{"n_layer": 10, "d_model": 320, "n_head": 8, "n_kv_head": 1, "head_dim": 64, "d_mlp": 1280, "vocab_size": 7947, "activation": "gelu", "norm": "layernorm", "norm_place": "pre", "norm_eps": 1e-05, "positions": "rope", "rope_base": 94200.0, "rope_fraction": 0.75, "qk_norm": false, "attn_scale": 0.125, "bias": "none", "tie_embeddings": false, "parallel_block": true, "extras": ["capped logits"], "init": "orth", "init_std_qkv": 0.0384, "init_std_o": 0.00679, "init_std_up": 0.0384, "init_std_down": 0.0043, "optimizer": "muon_variant", "lr": 0.00243, "lr_mult_up": 1.24, "lr_mult_down": 0.7, "beta1": 0.95, "lr_head": 0.00481, "grad_clip": 2.0, "warmup_steps": 200, "schedule": "wsd", "decay_fraction": 0.557, "decay_shape": "linear", "final_lr_fraction": 0.0, "batch_tokens": [65536, 131072, 196608], "seq_len": 256, "doc_mask": true, "train_tokens": 803200000, "steps": 6213, "dataset": "wikipedia_en"}
MLP neurons of a small language model. Each row is named by its layer, matrix (up: input weights; down: output weights) and neuron, and shows model dimensions 16-207. Each number is 500 + 50 x the weight over its row's rms, rounded and kept within 0 to 999. Numbers have three digits each.
Before each neuron's rows, "fires on" lists the tokens most often at its 100 highest values on Wikipedia text that the model never trained on. A number after a token or word is its count.

fires on: " ex" 28, " Ex" 13, "os" 8, "um" 7, "e" 7, " cl" 6
L2.up687:491417592527552576503490510516552488490506546521478543482518484479499480439451487543451608548475547487403510520465437279534454429475431406491444594476469557480443470500513501436428552517473464523577507434570523618518582485519486483516571577623442502508571412471596512528487576535544551413551492472597511521489502479496408554535566445462538547535448559551512524562550516496454542501487466451514482422489499482537368571468525463438545444443472512444567475490510479419502486560516451456490573500466422515448644463528487499456432486501481526451575455439550428526539492518446490423
L2.down687:549535522416494515479574490525567411482590496521449366516535509405401459511542576447498499493451585540484510515471470547496479461512506485452394521537436435460420466499428489440525586547459497519420494527512548505501426468489549465522453561470510516492489466484572435418454477478448512555539491441504510452570535560463458537430548524537553486437498441497416524550496549508535486524451352528577504472455461565545481461563472513540546571453534468457591447490516388496476515462539552463424457494479495548557445505533523466531609511536495569483542546535489431482482501423507480577

fires on: "\n" 81, "i (" 5
L2.up277:530464535489509487539561527483431502492514505391507459473506409574552465545515468518471531462487540473492552511472503483492585506540495570404511494565478445473475522556485493538496574502529445473537489452619593569435431487426541497475477511484537414528533499452532503516474441413487485552529566403532465529498405496449347512480488423500474555489510491514509581518454467521487473467471436478431537489502635469507622500574309543477469470602517491493454477466556485504601481544558480498550511487494565526532476468450466476577501474485520495502556543452493486421351427531459486414
L2.down277:562467452467492471541560558494441516440463514471522323564612411515567510438494467489509532431525559454527440506512545564507463606500641507457455566498534471495490600535506423455499503556564530515453473525559489493456403533536515559557521487536571461438563539547570561494480503472536485493642497494511555487543389549449446471529532499409412589440592496524539588534538560539477504421536572508547487490478556556484496471526424463585434499566556479526484435398493533520441463468484515568464495561517422484491525474482487568510481526541619506572465470470531433546522404479555507357

fires on: "er" 33, "s" 21, "ers" 8, "ed" 5, " Ger" 4
L2.up981:526527592486456381411472468441543577496478425477472499446448549478507470460574428492513428549477481526564502553487496483547453546504453550504560440450522564477441545482536469565562481569452440502479362590469522546398493540452513539446494531454558565484537572509526503513558466473439513485574584463500437573437426477501507553597483484528416421494494531553564517518502502508561480581453494409493601477418512497458533536423516562465442483486507542457520477549636591531515427462558459444568496539415682606426472460447448416551450482528409554482484564539537513456530465492611626591
L2.down981:485591549476536482458502470488424566495512457523569511573534494434469532608557453441602490581540463433482452517492544593481523488437486520464532427430565531451569538448503550563488513532502512351491415466483501490512422569520585545488518515474474456510445492477424587551434531587510524439520524463518435456465498427422587599529559550332509434471543422481547508518484457526465454466400487523515529545446551522489489523542549543517491530524548501523530591558491420426536498468490495495396587577489609446429494494501444511495521561597525602529558483598460522496598532447506510561

fires on: " leg" 17, " | Team" 9, "ales" 7, " instr" 7, "ument" 6, " Team" 6
L2.up609:512493544594447429484545436528514551498495564500486527605475540482415446548552502476347489503503479518424586514474485422482499522517434592494511438551483476514438430426467404497472508512563527520409555473481477564563526507485479453515518565441512507501534419460531420475524461448524437512470531554474534531446544581460485498465545455446448449431458511525470548545427572384530503486537484527515475523421481425496561559538467537551572493458505473510518532488521516404503535608519521471442516546491494467559521542508568518456503546534513533539552419571583463397519504549698498571
L2.down609:554474440545544529403526523553498481499443519419536601507517509415524574522599487477440479452509368524586540586389509450507530605404516588465587519523537464484516518444491510546568462647459445526524542504491525531464569570490457573595558517492582560455458488512498496416477429429574516506543479467494497470459562570505592516549495510469558489509549454565528558546523529559496462509515500512546444504503436558549485574481494413498589396452540465452544511464519454442593561499452527472559544536432453505463549465438511516455543478395475520498478437523530479523539527522551481532

fires on: "6" 16, "." 13, " I" 10, "0" 7, "2" 6, "7" 4
L6.up1093:456441554479408517538473513470498499468441461455431463469412494500642481523490453435578564422563512485510462515550513480545472575409619507425421486495550514517521478476477557375435586498525499599494564462515511520487518420477499544490581607521503414473385468504472465503488447515509543517560464530484376443553529546508521528505450397431478509458521541545555512501484424482506541537492464516632486443510524498481436571450506499539544496458472567584478523496535472432502556539462368542492457548530556574438449496481461417441485541465419480503519461502428526520526513544525431521
L6.down1093:389488385528474485455477579550473502587516506373457360536485559519389406524485411565573453465465510466445439561487537600474545506554519442513490430476490452405576504548491475449521481518509466495423490506511623491592428465555507543585550528495504528508546565420623500499397473470453529495505489562526467558562521397558474478539434440461502432440547467460488502478443502385475442451495580603520472479397503570479539481506532480526542504509501543514486480573491458535442490566560458490513476492541457454564501522519600469484523545536434417499497484535510488450468444508508541481

fires on: " to" 60, "|  |" 17, " for" 12
L7.up1275:565497567424483511519496493414445476477530544483518490387551483592557447372498473516563585486505498478470561482594495511472427469493554482502508484427568463470546637441508508549496435471484434385520531496528351571565513452503508496528521449496519484440503425525564480487519509588521423507552527474374424609427511450556534512488513583522526508374400428464500539489505503495514500516506545570485451479616528507490494647449529499486541483463496418508517570531491533532529546429549483450520464546536460500490402474436559454534463496482518531565505526467540548559580456517532430511
L7.down1275:467417521552559497484406447545440496465473437523420346451573409518437491509498507482516454499420493460432534446423527541462496498514470498503481377481526498474525491523542445463546542470510547498503469509464550568476466559486556452554512488446437429406490509550507487494513515431443576519511503455487505557575604526447487549571502483496490563451528488445414605525415520465496507568491509420453458522484476526485557522420511568456470431592452551515490438523512363553534490507537509508519504476492503452478561348611532489527491535488495571546444465493615536456467499519416418415

fires on: " f" 47, " F" 23, " and f" 9, ", F" 5, " of f" 4, " the f" 4
L6.up113:399515584469523503496439485534544514536493469598456464562402566521563499498560579482572463552497515668516474485558517438512518484673498502476501366411450448521466455421580508467491569538551488486396500533528543540550455507516489543447539489448548531490477478532521498448481512502517475523464514462482518492488545510563578585424502532542501534426475460499575554556473561492503510490526509495491477533520403485415486519527434543526491475546542533459563563525531553515524546486531501502577551375533400472517467598469442419469523605461563432491598587446569556488456447491608494498
L6.down113:411487513521500498487469540508517475557425491473494413550429452506577561552592514523489507548483629579467454483447480482435521459498458459509591505424523553509534484473475445420584516489531548491534452482579538479533481506436503581518521522516430454442505550512524458492373479498510504554386510503495584548441535498428543494524426499450471470512602389411491411506495452465532535526507487494461456519548525536428514539477490551504578515477610534587537450527484485447526626486576498489476576539508521457536497476561532426453538561369413522490449568645505597497399498483419494475

fires on: "er" 68, "ers" 10, "\"" 9, "a" 5
L6.up554:525538535438620506493452464470537450501515533541437464547442503464425431403513524504476434490509548555476470511468427484496472390480568524459477441449477523545518471568391468554508488606495444520423459468582462561489433531505547593485490440497440495541504472534515486506403481518535555524475552440416385600477458471448561579525581570451436477434517524516581546554409550580530459446440506475554454441445438519507439481488539575358575468493491536510514527496387485504507509489473563479427454490497556595519527488507575497515461506566547446391481523554490570469473458448487611544
L6.down554:478528525453527626516324500571493454521488503465536339503589465508482505472562516519439516553518511484405484402537514456465441487507559479403623404540478512467530432603512415549646490535501443496458505460598449578473480516519467551482511498481426499496503437518457542596397487437470564548538542469464501524435551482447501558553602574497395460416447463564473505547459593496470461528517506512492511506380522534511463517484539552408476517507452534492497489483505476480486497477519481463496521451449501522562452502508570486554529533503493557352489496618478651425495442520497560481

fires on: " H" 57, "; H" 7, " | P" 5, " of H" 5, ", H" 4
L6.up398:406485460468557501581565452487552530514563543460457494533408543444575504467504407511455520435499499490514483483445494502509455512557454508537451519503555453468485496439493444464513400559574614559553425530465464563470480448556449525450522496531543489496493579604484511529470499520654568507557532539475464518462507443482470519515539520517540561507428544539548436531522510477509537545545508476624477505475459446532437578466504464533471505543550506474567527490542462521486406554579536468448561465480634477560550450423456563437566452475462576434397454482538475488525496456559605529
L6.down398:455529525477510447501477507550496497515524568496517427492520537515545506513425463603537564609487449547536519471479515459588463392495492540509513596476518470418532463403455551450547494503570629496556523485513591516499537465425497487543563444478506528495449618483443565514535450429581517483484555504548522507567497591460543481521506524533525522547512494553418401526553491423494471534457485424547492573405443502528411468431501440511512456460561467514615430464486450498463516538534526391386564499478510585619468538400526501520500446415482617477525532495403546575438487435615544600

fires on: "\n" 59, "\n\n" 38
L2.up544:436446545393503514472422428513430499357578540475398481413583510529521528553447515516508456429571483485462505542508391542421484494524504510427474449545540349411459482509463491508514489454495540518511464483528424540475452531495537533542528488493487510492476466596557489479482422450432451549525627508566349528586468471594470427460502531433495488501478556540528467530558354525433478490486506499530507455529529494493514582613467513477508520524425496579471467470567487512574468508549566522516488574635557465455468450549500551524522543562532472501444495501477434436559443527475495454
L2.down544:546505577510510484471433512447521516442521453395462523442447595553541471472504535459498441506530587559512492505584463475466412572549485452455427481442479477512457476461504476476500494501494536359586428483388518577476496596499466526577510598517476519528461487474557477487485453453583413533439480500503489488473549558500490453534559521555490493479529531486587501546561410539498510518425581569605565572544449442536549454515500481516471475495458487435477440520537634535556402463583539494512618553491477505561492603587399617481494483521507467492484516534487514500512473593384494428

fires on: " Tr" 41, " tr" 24, "r" 12, " Cr" 11
L6.up1032:471488480562473419531442500438385483562282541500500512537495622590546517450571492432477560582485488495484583509539523522548605497597543559510427539465567477486471486472488539555458583417484534503498506477535458492462507454479519537521466488457488503448483476539591521472551460517486474470507490437496535430459432481477423560450429497511516527524499546478473490540485424458539427514526502570504475618451469468456565525585498499484496586486591400466470542516511406567369544479549508494498541512520444536433465546487488554440462524520531577513484476460505536459463489516492496535
L6.down1032:542437402500440439474486564460495487471513397493446501486503542458464503456498481542558553449406509536427548480412588517425438514536560403606541534624576500471449446482472413404585494433514598533445536464444512439455480554452502548486464502463476541539519450464426522529500541535510618538468481508469583483502419467494504476411569538523516523454527474435507505588523450495499512471407547518534497510490470455528479539477502493558440493457486482513505484590403543553467549403491540583431494536488509509500646468532546546467534469502474537524551521469531538505442630475544505504

fires on: " only" 38, " never" 13, "ly" 7, " next" 6, " most" 6, " not" 5
L2.up1234:547602498494453470358464505526537411536497452490466518435537489412532572520496481481580578558605582495526509504567455536487489497548517537474546509457406519506597472596543461581463431518495565453524450472522493524426459461492438650404476496593491473617446502448524476521635508557563433522508462426411523448478510468463470493530573456503476515528507577414492531443577470563483552447545534546471457468542513485475520452468489441512540465549446451538542524563543508529473521534457486544514487505502462439547644430572553498611548495561471575531499464414440497484484533468537515529
L2.down1234:592542493489527482471496521485444450454429517452570756466545510537566500469506511513599447486545506466473516559456508452438510502492528480408482535484524391494599398493498583584451412522462508507521559512557516591496499570432482498520554441597463500467437491437403530474553527507512493434466541518395457424497562462494562473497523495464526485461521539412516501455503565509442453570475568545548484533546444591495513500431522440576459456511476482538476552497515569498466470504494572477498555476496472507343502484508536565497461456441459565541506400492587423509519552432532478536

fires on: "\n" 85, "\n\n" 13
L2.up593:493502457480483530523499525542458507440640478513467454511616527537505512506379396488510486410463572383498474441516484564389513523559545517391500552514441511511535498575442502500495533436447560528529528424545487616538487489445489491495460575554511551569584376531548481464535444507587387454519577521525451507465488469507477495457430485480495441439496495429587526552502447583444461454468480490452558491518443528537532504539433575424522484530432487517461516392601477545592545525610496487466498533566539523509497349491506510541501446508556491518546514500514511470455461507420517493
L2.down593:497517428406450561479411491424569474451409483511434425501539524506542490526449466586449550476532620428491427461548516484428472491537438489455577526420456641464469512441515476491441529512466560465576547498562529544509499541429563581558485504510566433554482449597535411503523469590519549560487572581415573494510518519513492493600538492556479552527478521474507493468554542598495519491419501475551646534484543403488550490539442487449372524513520515557510484493445533487546509500529602563517500435469447469506503450550493430514444416652498531530502500560525641490518492568403396464

fires on: "\n" 100
L2.up290:470590493507498528462534478493506439462571403539505496419534475497584467498531492502592588379587601467512416542490472521517531492576506547459496539514471450502459539497481410496480425522506515468526538507443488465450464506483573544499578486479572474541438431543502512522504489452529487586497663556568431578478473467469517538487496461452488516604481559432515531511512513522402488548447451502512499501613494572478491477578429577442604549573483536573474483483583427513581456500537395510443458556603473590505524598565534509526492474564492354463564559482573436534458482513515521437
L2.down290:539581472568454495465490436461544494463431517456474460477449438488566461587450586530497590491514594472603520465520495551483472561571538514402499558569461491440487503561555405466492377581493489429633462482508534504468459543490530546481517512465580492511451497435467481507506478507528534547457524613526458501490486458402499560483457494513528554512490501377541543534458524516487496548576513605506493559523470497510554443652490551449497506469515505567459412402523495479531517529474501458453390524601478546497572484516430546467547488576463463468482563482558545538406468562467451469

fires on: " ex" 45, "re" 15, "is" 13, " Ex" 8, " vis" 6, " (" 4
L7.up358:547459485486379588442567576496495554477491520479467433473506464514536480544512505484562501497496494556441571509492576439532448498520522521442471529500511485532440552552491604525436509530488499442469475433513563552451524456455424425406417590469505516466482524542562522535480579512431498593514418524483564364509562547403464505453586491360523458559471457547476527575520434479556491465467447460611511518527448458543442518566546453376576519551431557405530444591482462574575467516477539545438498529530534539462606474569440502546458446403521514437500454452640432566536436492468587482
L7.down358:463465480526527591483506451497510537556452491349482430561550456459513553535525506553480549407444504530445526484506485527506488511524455435509473498505526519485535471504374531593434517510498509489439520491391478518586557433447532412553503589469409494479547511497631508475554570467489429515560482536549596522502415454503522582514528478496503462515485447553497411498532457477569514492496501466491500542522525550506517573521471554473548430591498570456462499446474440429478554496504473406574494511505489413486490561523532454468501464401488511433425506642549404466561448538451498594

fires on: "-H" 13, "h" 12, " of H" 11, " h" 11, ", H" 8
L6.up199:431516445547676566515529503437409482460575500462529554526490481396531462469402451466463526529498570494500462413481505536494508514494496533549535514524517459474448498450521522544429372515362488615451546470514546621534532613539488453420551482589581513564527491556500496391506491537562507523452490461483510501520509447572516550462469428489487557527395439569413512505457453523481479426481614490469415448514546490469528440420561391552456501603459455592497534556503488477450446463474507424426564550557494509579455504510433476392437500401501511472527454404464515523459534486532568495
L6.down199:582546574508419505469479415562455612482506455430463435532460483470382494483451496456465495537567479588535505432498493494484581479535498477567538526384491524427492523427457523493502543513540562569452504407410530516498546563486560474510528536395505476557477468539510484529598493511450546469436459482453437518470441496477470539431562529580551567535574558457453480448471554577604512409557494537516537438415446513483543534535454464493524467347536439557587373472573543510528536502545474534490483535400442462538538548522476558587598419471621453599579446439587440422419408481470476440

fires on: "T" 27, " Al" 14, " Te" 10, "Al" 8, " Man" 6, " \"T" 5
L7.up805:490442419558538467493485520465435489609511465439514426501455567522487569532445519548516475482572553424403526456413415529534572512525544529494515533444484601516447455525472488440498450615511531504516543481541468591529494524512503627563444489516558544460481452528506502516408546479423538460472580508457452515523542497539499539474493523515455421400519496449487570510515522574550536439543563541474503427649526474394481499427465550586462576528488506535496608550455492556536541471505447361378464497535463500512478441508570598502561501570497549464596411503492498502536541501524427433
L7.down805:452496452545502519473459449490535473390503530618500377490483534532535558438512560564460460520519449506457482483471566488426518424374538521436508610497571459453458529556460501524429540471578462498487535585483472408511444506585471457482578441473621524460587464566583477486455543451566520518548485510516452371459549601629507582397535498469554507385513458507441493504567513524597502619485486524492518444486466499452474493490421465452505483567579447523465516523511541477493458444532536414514538526495571467488486577511452401550494541510542458443507403463624559493496499510444535485

fires on: "1" 24, ", " 15, "f" 14, "\n\n" 4
L2.up826:535538610420572507371478425484538490553519516547578503574455492501569553464383505455495446577455455493551521465495536532464555491516506511436479437526479529499508521466555454566557492471534632549465558498493609521480451480521483556452496560552518540520485471602404510568495559555512552509554536550438499488452485472568514484486488467416424492631526412594559454516450517526500467509541538419505500421568394447437459463598432442522506518425426488499563656532516549536484541534470440479554514533511481433491480507484551578500525511536532506425577442562461456479425460534469462479
L2.down826:598608559575484568502526440510592553465497460537422489493508391465455508551518549531513511529467520489542584539480549571501490544561389502522554434471505466479511508517494461435500463486498415683491516521526422504449502549529382482562572446464435483442445544491533507520472480475549525508465542450453499486516539450454442405512500528537509480443585440531454466514525561517493481511437524592513520470433474512649518432506575581516578558444465350432420547440472394468476529487423519501439440467479538575531508570516412555495476558484497468446460441517464404396546410509457546381

fires on: " to" 22, " at" 17, " and" 9, "," 8, " as" 7, " with" 6
L7.up1:552471571481423443478478485510456475449474504423520471507494512517567503469429432575414490492480409558464471463500540565580550507588552468515575463539510482586430502503482510426574458560584377433441447573397402436508511513496605458503547564554529489394545489485580550512479468487519486419442490629432473451499505482459502603468537537584479479443517454490439445509491518579579423508536473490463490468521486420482503624506519464478517520467504432595526447458511532472619523500574452468504503545571511520435461441451520403534536413486439508464507516427455551476496571549506492475
L7.down1:517513535508484580551443538461521528531526474510554515533500510497501500431597556407424603516488536511453485519515467530587407521552573497485502447480498483509527524546424515421439522534464572595479534501499424543585472582467502504545606467516510465516569424515548385579655469513572559496500470550482467453410317570443528515494512564442617477432519518406580481485479511609507458574485438563471523493484509526525552514495492549537520499481489473533524378474507482501439509493452401538555471445485482417499464419498533528439551547584568558538399447582569530474442505573472372496

fires on: "che" 27, " ob" 13, " ro" 9, " suff" 4, " bl" 4, " bro" 4
L2.up840:462541618484655568521515535592570464575442454476468512453498490501471462537535420539466467519466482420539464511522438431504537555545506458556510405484484461505473565598544510558505571507534435411582433489527544534500489591484537508439509497373527429527550476514507510438459515523464488520499391548501490474508525478499457422460490466540492510543450508480531465541567513551515442364531403552396455523459536480466525503457529542507473447466432479430538553518570527567456561511570494591478525498488517523521519344568549549591452574485529583477522451474562488392498418560521453617
L2.down840:521425561584466522535502404555573567513414528485436509464517567531496476577445534488587474527526490507526526484587492562557471493519532496522538471517527597545463530549426548501531496473547436550492451392530503489512499558405524564533553428590595497603478527584601467468454407536506580583587438555593459527436551546443444480433472586483498359483640430542488557487484484500535470476571394641490535538489476488442520595460512535437560369428535495502518547504537526544500463478530487578576529487511529469451481436515484568487454503501420549477405423452454523491562480517527504544

fires on: "%" 19, "\n" 17, " females" 8, "ales" 7, " age " 5
L2.up932:499484489546565558501516522457503493506467554524474449554535587463378441451485595532475493564551501511382442498496551561578514477396443528466530523515484516499464555555441451481535457561508589446560503498457476393427481491468562538504503493531497586587525443455487569556384511504541503486404593556460500644507475435602439484486502347538453545485530493513560596551526376418506512564492537377507456529559522471443494491496421497467582357450573518521510522492503443514545423534556486442422471599462573551425483486466551563550508470511385517473488498470549550450491487459555482445
L2.down932:611452462502490493468558447415430550344512468443548475552510498484440549543435626521428477438445498496498466465622538559505550466390492487483494444491558540634520465547524448479513451505468514514505501537498543539444512570525481594543387505513568583555519442432528529534524562449471558524390441498472452531536504517493480582470594483540505485571510517518559529542466418510587464474531574469517473506437554463537467472554479458498491427576467503521436498440596480519512384479533463460450433486448532470492566553473589463520550536462285505491556422574452497523512522454484457436

fires on: " Ch" 29, " ch" 22, "Ch" 15, ", Ch" 7, " | Ch" 6, "-p" 6
L7.up737:484445454476489487516506521529458479500465473480510506538490569515588459492488467531427404486519519507539489421414504449471522464534526468600543576529501500542561593510477507425449564529483502580502473479503512484587394524525441413598494437479510385485540439491441491532505547485566517488525539467507476499390500465514436479516496468550568526504491525510474441509456501513509515470482479463523333476541542539533492516406510482506481523468534454476637515472567520530518509511461441484471497465463545537386458542497447507487547548541524479521526516406451524528487545607521461445
L7.down737:481499451498567518563569515508512451565505538469528385471465504484490473531495411531531509451555534490480379443516452531545394538530457474490453512452530602537560471458551491445536600584537488543518432506560506554541453473602507502522510489483610494526510529547504531546491497556531540442520473514495559519499571598484489443539559557569515517478513545462450546511500481545443497432534542484606456417509565515513499547479553468455433530585417561511554475424560443545543531609520467459414580440451471536452399503404546477460488520534490512538494429463391458527485541559491516579

fires on: " R" 14, "re" 12, "le" 8, "ome" 6, " Gro" 5, "ers" 5
L6.up148:535462548541530534536502508518487452457503541516570508502493489552438487448549470436468487433584508493454497447374504541414565440407529503452523455576479560546523513508533417550478415470613504483399514415582484544468454570454504645482546552605441479397432426479561507459486498573550513586475448505506422471582530399452490466492480486422571484473479486464492487612466495546521460564454479540538483520487518498474525494464439570401485502568504562504462509552547589524486542446545570439430521551468486530475569435505460507469454473467559480421500494543488435503541456528597547458
L6.down148:575494527491519522504499559474461590420541515449525664495456509472576423499518520453463517488501423482506533541571541408476520481514465564538563555535477488438558583457411524598459500439488490468552527517485595470507589388562514518511514461481558554484519414503486435423528516497437582501500497438573600545527401501465435439562484489473546460486554520507409532481497559553471500466533562497442497543437475534481442442580486393509467459534525515463512605492549542579540493525432565507457513506377459440495424505525453501523533518561464456481537454555487573544510478533474514526

fires on: " second" 17, " sub" 15, " non" 10, " third" 7, "enth" 6, "th" 5
L7.up694:504533516513464516496484557494432469410446510486462407480493532542557552490538515471461400464485522566473517434536468608459439478490516509548443500474446434486423429556497502497580514543407520524481476425530442513513422496493504554503562477490588405477506510537593535604464464468537608518445478470496537446463582461471530458586561472477538554515500466458474507467571470504420590506419487471495471558441441449457536440498572545511472487492474467505534502468717415532559523521476467436597518556492523445460539476430420492603479525464488443510591530460507465556563513507548452494
L7.down694:530491460445503567507514440406478494422524533630510488456518552631547543446542424470582447542473505506438594535486500490515544567495464510432447468572488407543503462627536588459469527540429506516518418454480585445462529477604424528490485440483495469528531472526537447506452476515421499556535529538456472538466400484500596504526407426498485546506459503467528490441525545584575428534545471466477497497576545458471447481524558510549513478561547583508425472617530478446503569470462533524515450429527447474460517609549518485529473489392477503472451606453562484515446421518455452515

fires on: " Ch" 49, "Ch" 14, " | Ch" 7, ", Ch" 6
L7.up1006:490458387550471507402542439499434560587528437510510491420536508487454485514526533544493407549428488354433503473449469418493461486530545466607569553509470557488487483461493480485393492584611541550484520403439445547524537556553514450561385489450552466515450441531549498610501440468472507521477459554483533556490454465592615481586523529477408454526409529409426483477523577508536470575540464582524486443616433538511517603547460503500473538542442407507547498612539542462536571537568504568527459581474501490520514507519443508547505575465464548513476431484540478508497508607495485543
L7.down1006:493458429507515521519456425489475457588562550445496469547547470453477461549421511463574455431485511502481504451611492405491532558425487508538559401542461545525549525587424521514556552526428517544557570501485601475653506579543470543520428391570485464513549448478471449486385488584469546508463479479577643552431490458495436482582399460546476453541509483426515514534544444450558405456527497436547536463439487417482452542456532408418450524521530471508532545579487494586582604585570437521480523510505425391454410625532522508497496498548450471521490496582517434490511454472554501513

fires on: " ex" 35, "in" 8, " In" 5, " Ex" 5
L6.up805:580494416324475618478481602559492446496504438523457475505408547515461463516518535558561561497565478436406546549514519460465491532425514402549557576514505491472487591476436541501476474423433575506416485511512494532440473421485547375499474486587530407531472462531561468477504441430453557463511503548453567557482533548531482495624486541563578476569428473437527500562528555588458514538617457512550451571450580526391503535489450445547511424443544491546491453559480544536495509499499465561466528492544457486544504495486541457546475482421483567522533493503511409543510458546488524546
L6.down805:608484519509525532435449546550537388508468411405541497433535539535530478558482552580592605516537452414485554515511459439506521558490490341560496498475403465583440495458443529583458509416394521541525554545407471592439528502481565465488466451507498421541502439530532507514484444500457528463469596497465493457471518466453527572446502456521551478444555492533487455480505457487490534559502531537480525524559565554496489529526476504505512492514499455384493481498478476498515558557469488529469612567460550495501562555546460537494545455471597555482484419472502425440604414493498491547

fires on: "|" 20, " to" 11, "-" 8, ") |" 7, " |" 6, "o" 5
L7.up311:543504507562583427525470427411449453462530653479521417399467528532469456452477448593521540499413452446469512514504489565527575435442478503508554509385440461471522451464531434535512460506502510466508535496500469600532444485492400451504533424463624588456578523488630614401438533530505472470570469484469537609437478524488523591421535529480510557481505442560495525579440461447519474487510586508441466510391526509458542524547609485522494494425489450458507496482427430502571485479482478535542511516458494425506586530522517410543435504376504518593449531463508525515527476472507481471
L7.down311:425485475420529481469453574524537549464530453518460357515488510372515458447413512453473525475465446547476567517583526484574428536604573506432529431451554508497517595505416470488521525416553566422528588479506418573574550497574546475460461520441541435440527519480550444490567527429492514568587607575481527541519497518523513462544485517460509462597462449445496571497491527486457542485555446512437442465490449483509472495507565503518525488481509454516552570558553557489474470517548512524519413502466509507534441433536551538519486446596484618463521521471602481507469532585407535442

fires on: "F" 15, " F" 12, " of F" 9, " of f" 8, " f" 8, " | F" 7
L6.up1165:451527534579559503526438522534466487491574500504437490383403459482556548539534474528487478489469537521557459487462447445492538488487481460550553464425457514574562509473572510469511615518609499527485460533529461542549505503509481493525509484489515568436589526430504551575434634506477469447541520460484433599425449441556463644458492514458371427510499466525537499604440532490528543444466525425448430552584508534421452430444497443536531467506559500458541409456482468542434541454496502488475450486505519599591539607472456470537499545459556489472561636520501512593498559532454409498
L6.down1165:477548508584507509433474513479546534601457448625450384415469522391511564470501502469482432497529434574517423517459493536411488479464431438483495549453453465495489495476533487445443597459463545412598453530567486502425491589515441485485453495426510500491482608535430445510581527492458483544566432513490583554442436503465541456503526556532454479404539479457509530564469488528543532478552536515347528463539463634411518542509558391456555544517537551520498496487508482475468501578477503432547541579443488502571472518470473460545583538518560452487497531532461472548466475560515431403

fires on: "\n" 11, " with the" 10, " cont" 9, " str" 9, " by the" 6, " contract" 5
L2.up750:573423436458518614472502485487482528525476473448395489497495444503510461494493535458528422454699472518556433517577420424485485485368436553587540522477543386540465487483617399543531512473487512515374490519455508455542432513492492571510518482466495532583468416478454464403506508607510551520512610501579493560473546479430508528550375574492443501498486448448538505473490468474529448543517520453458576571480422475551545494404409496515594495638480428524504544487443534492497463474486527490543526459481529528525559566549443574566501532524563429496479480507472514508538520533550481530
L2.down750:541455419503499566531499524488517417400572480515480583506527527509355556501440540474479428532409481494475438525511473533543445490433536421600567457505545473468433450544501446501487520428526521506422448541543376475528514533474485530474436450458483481546475443437500522524506545531513504513492490502517504469578560505511469405504529552443404517460523592545488437523519494516561514473532504364553480471368528467540391536540483539487649485419497554592488510487444442555502469588546403586551519560509541458477569511429492485485484432542477433553583527483449487429505536530552460543

fires on: "T" 21, " T" 14, "==T" 8, " \"T" 6, "-t" 6, " t" 6
L6.up777:469475532537451385420511498570539506561449494499489522495497490472447503463511465465492417553535513463511419520570511591470498457394495532505517467395523519496487516478536454491519567507554417398548536509524591503462395513499467485540548482476620578518483546470474428533402572514506524482555513462550413485412449533492579644480503462480423498442493477517461478476500529502584501541498516617454423484497495490478573540530484555532499527473492607468513542471591530523532526405473555555433483518622451485539553443466515514502557504580575458619548405518510507547452525447445499503
L6.down777:433498474484467336452426481516599525473437508552487472483487554515553542478509519469529520495529557496484409492549577455471540396473449519507503524521510450377504571468503431479487461500564465429511460530497558515501514499594407409513560538562404526540596535517418511519543601445477566571428439419542436647519457561468516537550529495534424500465448574496487507440549548513574491422492424558519463538451436461478418534453551487487481588561497517524510444494573518582495492460445560420468549456511445415534555486496465486476445543500471504559513462508521517440519535537472541428

fires on: " ev" 24, " dec" 20, " ob" 12, " inv" 9, " then" 8, " enc" 5
L2.up143:436527524634540517518565436489460502509414389499588431504433494402487380495458533531497536479413582528546423492522563487556525526446466555438517482355573529424435497501520559479609469422502432523511486502404539503444535432544454498489448491488555532493483401467593435544523521553564562596578570580440618498495597483480493573466430497553519528463509484462504421551466555524442502410480482468481555583501488463482455500486464532532599488487353472520428460488450530513612449478506539469531558543550539545475561454523464535420531491531425439518545426428530524539562447534458515511
L2.down143:463407463379526474495529570433464501575353495548522399533501525480488582614475511515489465433471531510488476511522492392511460516496601491544583486466573496439556478497448508470508534416458468655575505396435586418534477430439539452533457518404562553453569434406487465594481514543419483550500549434443474447519543490483503459504471485492497526386559502574539540488469555480466473517370455570426571432439492561521583522579560583484556487525406501531557489555475488474494443633420560478457516552541435479555497450576522563492507391455559540470575546505535487469510415468451465512

fires on: "it" 41, " str" 14, " hold" 9, " |  | Swing" 7, " reg" 7, " est" 5
L2.up1226:469581516422487577507478565520445447512435483450499530464552515497477532445629467525527551477611529453541505475559474498537492494520538485503499469407437478447512456510487550588451481495510528551465448553474500569505456369456467474651489507517425422537528499661633470504501563511443526451585442409508519507553429419533457476472388512438507507649502587395505544578421446500409459544447482383487565443423596456457468487535559377495550528474471527550461516528560577578460492528521582522585556501555517554509484524455471504500496522456375559521466513535529516556579457452532540536
L2.down1226:586383523494489521541439588508490468487512484522496482558480442477433496471482592546496424498467471486472535581485492489375601531544452593417516501523503513510541458559516448497671566561435491494530533504446512579486537545487477468576513587374555459507594536528478504484487534378555461476441474493571529537534529508488492545471449499498470542507544484534472482386477539476479526522479531338472492452526518560532493540496455425558546399542493412540492393469495499498479486419474522444546489615466503569549572515555465462457550548530436566519523425467477586572496481521464505557